Weights of a small transformer language model: untied embeddings.
MLP neurons of a small language model. Each row is named by its layer, matrix (up: input weights) and neuron, and shows model dimensions 96-191. Each number is 500 + 40 x the weight over its row's rms, rounded and kept within 0 to 999. Numbers have three digits each.
After each neuron's rows, "fires on" lists the tokens most often at its 100 highest values on Wikipedia text that the model never trained on. A number after a token or word is its count.

L4.up1263:464477461469503476578462412541455503491488518461518462521532498483485446475463490552456569517409464523468440452537443574506511460429510413499495508485514496449539538551503443441436490518456458526468382549542432560551543461501465602458503465471528503502515534492516478539523465561451487523
fires on: " and" 38, "h" 7, "," 6, "ed" 4, " late" 4, " or" 4

L4.up529:479549434540541499468448509499447470451568564547434473442497541497459474459446426519443480464502503478497483502531485446556535466478423448487563500446490522521522484523454502383438446424474455471519539525542431464519522472460463479497518493471564503480477488493490524507475496490517581525
fires on: "." 46, "p" 9, "pl" 5, "w" 4

L4.up2103:504469402421558488488590514571539585496514404494502492528525549513524549499475471463507545494515471506469505503465446488529521524540531601467435564477557515473411556482428458450481497571408497495436567505587435530505510509444546492446608547449436504493479476437538503467479492477519434567
fires on: "," 52, " December" 10, " November" 9, " and" 5, "-election" 4

L4.up1623:506533448489504492505439525520489601448510494519434480518490504449504484438478460529514498464510451508498568545540539504510506501469502503514599528576513475541472486482485472436484518496507538483476511558514548572479559462524403508498528435479490504524495447544481603444492453546473525485
fires on: " to" 16, " on" 9, " in" 8, "ual" 7, "im" 6, "e" 6

L4.up1811:484480539534554480508496489568490511574571481456477496451512500444496427501533516519505460453516527467488467558536480499443488571502502512546469479482630473574500544529498501429499553393586538501481567476468477524506451447469547489538472450525454589466480499507502494573499541568525552522
fires on: " |" 64, "%" 15, " " 6

L4.up2703:468500577526553421545520491498545498516544509486529499495433473493500453476506479509489470537528522514510534448536543544537489490464464566582553528472541512420518482521518546488467505563467524497500512493459533552465534458579455507489519447519588494520517514479460446512539537550524537534
fires on: " that" 14, "ed" 11, "ly" 10, "ised" 7, " said" 4, "ing" 4

L4.up2290:459506541530554420515479515537494528538564455489447471469348475436460468502527510526516469548525521515422477471471479506502478430538497559478557499590482518501479505480485510499503481433519544515529527484406489494469475515465501545498520501444551485500491473385500479517565515523401498524
fires on: "." 27, "\n\n" 16, ".\n\n" 15, "==" 9, "===" 8, " |" 4

L4.up1731:563492491576511531380555463566507476533555453497545464510442515434470505519528523511462494484569490457447500494568410595516503427427467461471497601469570479457580508503471489511517526454462481575494480520461480498502493536529523459456577470552492582590520463437458529471500461544533534514
fires on: "20" 20, "ter" 12, "19" 8, "er" 8, "d" 6, " Gold" 5

L4.up3535:527477467489528519507561457499470597553476527495469508479442480463510510508503439583433459536555522527479480454540505504470507499444481491476484512476469498561493466517438461470489532513471488502495453463486495490474521460440416527495468560452462526533527498465469472573608488515377493520
fires on: "," 69, " /" 14, " and" 12

L4.up1258:510580551540502470578481482452511533420585516455421456467567470500436485531549449519489466458598477546441441575503503458525473500507464414573557534483540471476436494526525495487551452513560445557561499456532501600492528476549433458531492498553543454530426416487500494489481512509457484457
fires on: " " 46, " club" 7, "s" 7, " Bul" 4

L4.up1649:493526572476486521519499489511567576496557529517495528556478482434448507597497483554455480521528494575511492491447520474528547386491489547511496479490515521476481478550479507520451517458471479449456489553543501490491497518523492482463475507497429535486541518447539584467488445587471482512
fires on: "7" 28, "9" 28, "6" 11, "8" 10

L4.up3489:502491490516532457554536486534516482500512490517449431511490537493517448491498468450517524524478508518494520511473541541512563514511479544493519517491533521477520522501474525494497534495591485456452502503442524477434477508457425481496492509468464508433509500467539517524467489524461487419
fires on: "0" 37, ":" 18, "." 7, "00" 4, " or" 4, "d" 4

L4.up1933:466522482520450493465577523520516522501491504449458472498468484511498516507474567567387524485538477469506542558463442534488552515498491544533514508532476557507491463530534516428441543569513559470467438469454549520479553521441455524462463515442537476418509537530554487520522507522548501494
fires on: ")" 32, "s" 18, "ic" 6

L4.up890:570486476562476502547542468591475477421543566438503457476449481507554455464461528501486472539555551517493457507480477536514505503434495545553474468500463540501516450492546559539537528446486461567429470479453530427495551439459449476477529464448469484529502467433484526522538481525442461484
fires on: ":" 18, " '" 10, " at" 9, " \"" 9, " or" 7, " to" 5

L4.up207:528544534632421463479497501535510519584477428506543538583505385455465464487533496529389473493510485479526438535520516441552501512515468505477497521481488463472551471508529484486494524501505510520567615513538489533548565528472539560495519494515482538419499534493496516596499545548485464609
fires on: "," 17, "ok" 9, "ally" 8, "ly" 7, " well" 6, " ===\n" 5

L4.up2264:509520526493512592523557437527498534511600465526486510514425536469458493490486573499478432502499440446528477533428518568522596481538489482552565528396512466530587437486447450449484515498485458505482549523533470468488536457433431450509507498502538596450451460503516527437494526488462444528
fires on: ":" 22, "in" 17, "et" 17, "er" 5, "k" 4, "ed" 4

L4.up47:535524525532412527514573553500501493508533480513526482484424490399497475534478535516533496525557434580473437525480575452530498440512509585507439501453486504520520476484431471519495438481470489498520552512446476545482481432453448476525516465354491497494429474444503521528505479507480532518
fires on: ".\n\n" 45, "." 22, "\n\n" 9, ").\n\n" 7, "|" 5

L4.up1913:558541494493517559424546461521478611445487467462540542522466496450461458514592466505487484483585549432477552508494473555513553508587457499487588495484555456616526518528519462549512509433513493489518531531554511527504494502495486440535456506513438541442510485483512511582557506478471530522
fires on: " |" 26, "(s" 7, " " 7, " Total" 6, "===\n" 6, " —;" 5

L4.up3160:503460498484517534526546499587452478545461470494538515580397515463493513516528496533560462497543434525450521528544578518535538434560478482513427550441461508455540539514517439502554532488492464509481497563399536438447474503447452512487524503474516544465440498495543592560487472571488453441
fires on: "'" 14, "-" 13, ":" 12, "ery" 7, "d" 7, " to" 7

L4.up3275:478536445549476499546530557528471562521490461530504443454434502553532501515536348512447472478517479506488412582526517485517517509498467522509514592533593445472507461451440530471471426498502483503484467484603485538493503509449524512494555506429455493428471463508473508519603479467533473508
fires on: "a" 27, "o" 9, "ao" 6, "es" 5, "ato" 4, "." 4

L4.up1826:542545542551598463537443484510482484429559547485514521444495476499459475486539471537466484482514503465547518546494503481542604548495476493481509486576567481441483513587517504454481576477428486484493435484393430550471495462524457478507518503485448530514486486543440473533533497557497555527
fires on: "re" 11, "ve" 11, " his" 9, " of" 8, " he" 7, "ra" 6

L4.up1956:488597519558486529423529507483523499444516520520425465474413513455473494546549429543447553511518430411506493512516464509528560514477469569532485478575536527571462438569451489473475538489534488507450473500510449537478446475461502513513516643504511508449489493516529486486547536511473452528
fires on: " of" 53, "i" 4

L4.up2715:526543442482508477519509462479461468516506513503483469479429537449464525515518370530498495463497528442516497495489557501502453455506495434554550515537500502483466527489457551481490502490492547536493508476503468440410536523456484489474492516431501488394537407434481552559491463548509527417
fires on: "." 48, "a" 11, ".S" 10, "s" 9, "ad" 4

L4.up2445:523536522518606580541533479449541516452537462573426556502509511493406426448453451538489503517496477512506419515416508524488512488520459566503555462510489530526561453468458480541481522407588468465508498443497564534467595476547468503477503512487569473536569500509431509476505506520464429468
fires on: ":" 20, " not" 19, "ed" 7, "'t" 6, " also" 6

L4.up832:618445559464482521552544458548490532492482448472522356513474548438515431449500445514515495448531465497469508493609482563535505487448482519502485517513505453448539428571493543458452542499555457542482426543545531483507522446557559494461555499521494530483489518453516497553447554545557469492
fires on: "8" 12, "7" 11, "9" 11, "20" 11, "19" 5, " Conference" 4

L4.up1917:514574572543582435515504548512413523524565473506475421508503507497517512470496438544430474537462446519513504524451452516517533484546479479521507539484458505468477377470420511466551566511496435481424526556543447473450534468555466511540594481532505526482553525454495498460535436499500477580
fires on: "." 42, "p" 14, "0" 10, "4" 5, "5" 5, "3" 4

L4.up76:552529551515526519474479495469499507554530502475508534474411421426544509502587514507468506584493538520509442516499465525483497505471532491520496500502604479512434464546531489375493413482561526540476476549464437434477496494508578516457516515474489534413536517554533462572497525540509412508
fires on: "a" 25, " born" 9, "ru" 7, "ili" 5, "ile" 5, " of" 5

L4.up2382:537505489510545513430499410471498516471487481519472473496465559490564470491473489503457458500434497398478467516548527479547487497506494513596435579472536517538480445484514439543510495400501513493447458509507445452547507429509519488535449498547540569428489502521484507504500462462542484423
fires on: "." 12, "and" 10, "-" 9, "rane" 7, "ard" 6, "PS" 6

L4.up2089:507508466514512515460517495499531496499483503549522509514424456512543465527456448520454473578541423457549500468571412469441514519471454523458467526437519539582472567505540458412448552479510496513483535395508447563487475509507535533501461531484528488518484478439550430522511445509537533519
fires on: " " 47, "ary" 10, "ing" 6, "ric" 5

L4.up2044:516492525516543462580499465490477488486503570453501486446455468501409538460492482603534452510520440515472436485500480510507465502503501511475554539491507525546581433420513460485543474488540493464472463468474531479505488487496557481478444469466511443515470461417470491524513512558525499444
fires on: ".\n\n" 58, "z" 6, "\n\n" 6

L4.up3410:480486482499549474481487460551455481466497519490421485445435542502458493457516533543504465497510474521486499526505523503519539411503527517513493455557447515461547532435399505489464470483521477518477590498450475507486500472437457507471528434393542493554427493475478469498505510515477558473
fires on: "." 34, ".\n" 9, "\n" 7, " |\n\n" 7, " |" 6, " (" 4

L4.up270:567458443541440461394435507491467552508450497459476483457513467578530505482534519502561506505511498494463486483522528588434514504496538582449461516438587472530501570529493439456492468489450486538500506502524486518550498489490527446496537471502478469487535494524469471581512557523511508517
fires on: ":" 29, "us" 15, "r" 7, " of" 7, "i" 4, "ations" 4

L4.up2180:478465468436532496459477498545475514554509440527552520499486512503506492500462490554524436465502418571513404543471461465484510541443496524528432474525477467517574474496519504442456504502478446488511507548499488496481547501528439488487502525467497534516527463492483535542575453552509548451
fires on: "ur" 12, "e" 12, "els" 9, "ing" 8, "se" 6, " (" 6

L4.up2630:485477527447528478495499459537458546527475541505510505501527496553506514529410480462493409487569430464553547432494440477509583460456457525465534524485539468517489528529425463529497466478475525489440512460531531486544504446507450492509451578470626524465493443531457513516512508472433409427
fires on: "el" 17, "in" 13, "l" 10, "-" 8, "f" 7, "s" 4

L4.up2499:496566515496437525524494529551536584590555493489471551526520497409498472492544504472515524502518428462553432572574456566574532496437419502479547520505558498472521485549543553459501514479462529508479498494505524498497486519453507495497519473515443488449428517520504457519528436572501487571
fires on: "1" 16, "0" 16, "5" 14, "9" 10, "8" 8, "3" 8

L4.up2769:561526413496454483519498427491511491462522491516464471480473541449473488481545445472460547513522530535515472504577413514561500436455501477434492565412520555460478434508481452476468556444488519463531526535411450470493586508502449458411510447420495579448449450440506510458534516564438528410
fires on: "," 23, "ve" 11, "ön" 5, " W" 5, " Ro" 4, "he" 4

L4.up1691:510525508529463499516479495499527482564554524522459408512398519500524522474490465544472516541518508564452498539462459542526469492485467474532457511550519501540495518530538511423508491466446575491494522554488451495497468472493477538539536588432528496433450498449503499505552511491529561473
fires on: "." 37, "-" 35, "|" 17, ".\n\n" 4

L4.up183:508547558545468452487554503435560527490569495511394482524496491533533514535573465511401443496478433448510524572488431494450481542493465514465560489506550497498528447478466467501523480497496552539532539477508407471525500457472491464524439459492619468426521556494487477429551525545486395533
fires on: "s" 19, "0" 17, "le" 8, "t" 8, "ee" 5, "ic" 5

L4.up552:517521505518448482518462509570445534566470554552517507469510454479533453458527476535482432493419469507405476564497462469525463495505456556553490498547532485458504528460542525455506501482514543515534485521511493500473513417477459493490503618500565584564526460487489452490501597501516491529
fires on: " " 47, "l" 10, "\"" 9, " =\n\n" 4, " which" 4

L4.up715:500476474527550448456504407515471540517563515582550591505536478392463457484471460459537443511548487501464411522440487560629527433379433525569487486460529483447543526526517492527524519534462495438507450495483533547472525504513479520508495461452460486438499488488530507511493384549492502475
fires on: "8" 22, "9" 15, " |" 11, "7" 10, "5" 10, "3" 8

L4.up3567:489497492590442460555510488493463609439525512583491558527490423503499399508548493531507486560493467507534540525523483469530506526489508558552447505458497478538496490530527534516488454480482501483545481496519475401478517474432499561476544487467455538496478496516511498532487502474426449505
fires on: "," 31, "y" 7, "ly" 7, "i" 5, "oc" 4

L4.up1771:546508534548513538523487519521508487488598487485439527579445577566494546539549496531404502504530499460501490480444511513509540499484469483440564567451543542504500507474439489497501489519498469504533521529543521534478505491531432546509493477437532513473454510580502459532507512454395468517
fires on: "ers" 19, "in" 16, "ing" 6, "s" 5, " Championships" 5

L4.up3012:459493572530505521531495481481505473511532441506527491461487432474519472471488458519532462534522523553552425547442427456519514498516476583573496546529489501501550548534487478498470444502504517528416593529520478498484457517497494521521514530421549490538463502506517479518498494578518519495
fires on: " as" 18, "ing" 15, "ly" 8, "ad" 6, "ur" 5, "ed" 4

L4.up3354:457502556540540537516419549530541500480522507519444463459507500472530372457557485561486529530524520444568415520500533480493535467532434507513425544447473574549451529565483460489505494467478478560506558463554452515468513453546493487493503572544506520549483513465463461493481478473499524530
fires on: " " 72, "th" 5

L4.up1450:521444498471513497474518416530433502512503572549472511503421484512466519452485468551533524535434579558460509440489504513588542497437494557507446479512522490549542523495425451480419460528464510541485491600565552540575488531551564513506514488471476474470428454487504510469549470480488488498
fires on: ":" 35, " –" 13, " -" 8, "ered" 5, "able" 4

L4.up3320:496495499538545458522511500457507537528512538490524409502529540494451515557474478539418492499541417551497528471472452429543477484449492464494469474442532517494512488486482556540445473399491499503499466492579437557527556493459443527503460537499476498529507516408486475456519489475463504518
fires on: "b" 16, "y" 15, "as" 8, "é" 6, " role" 6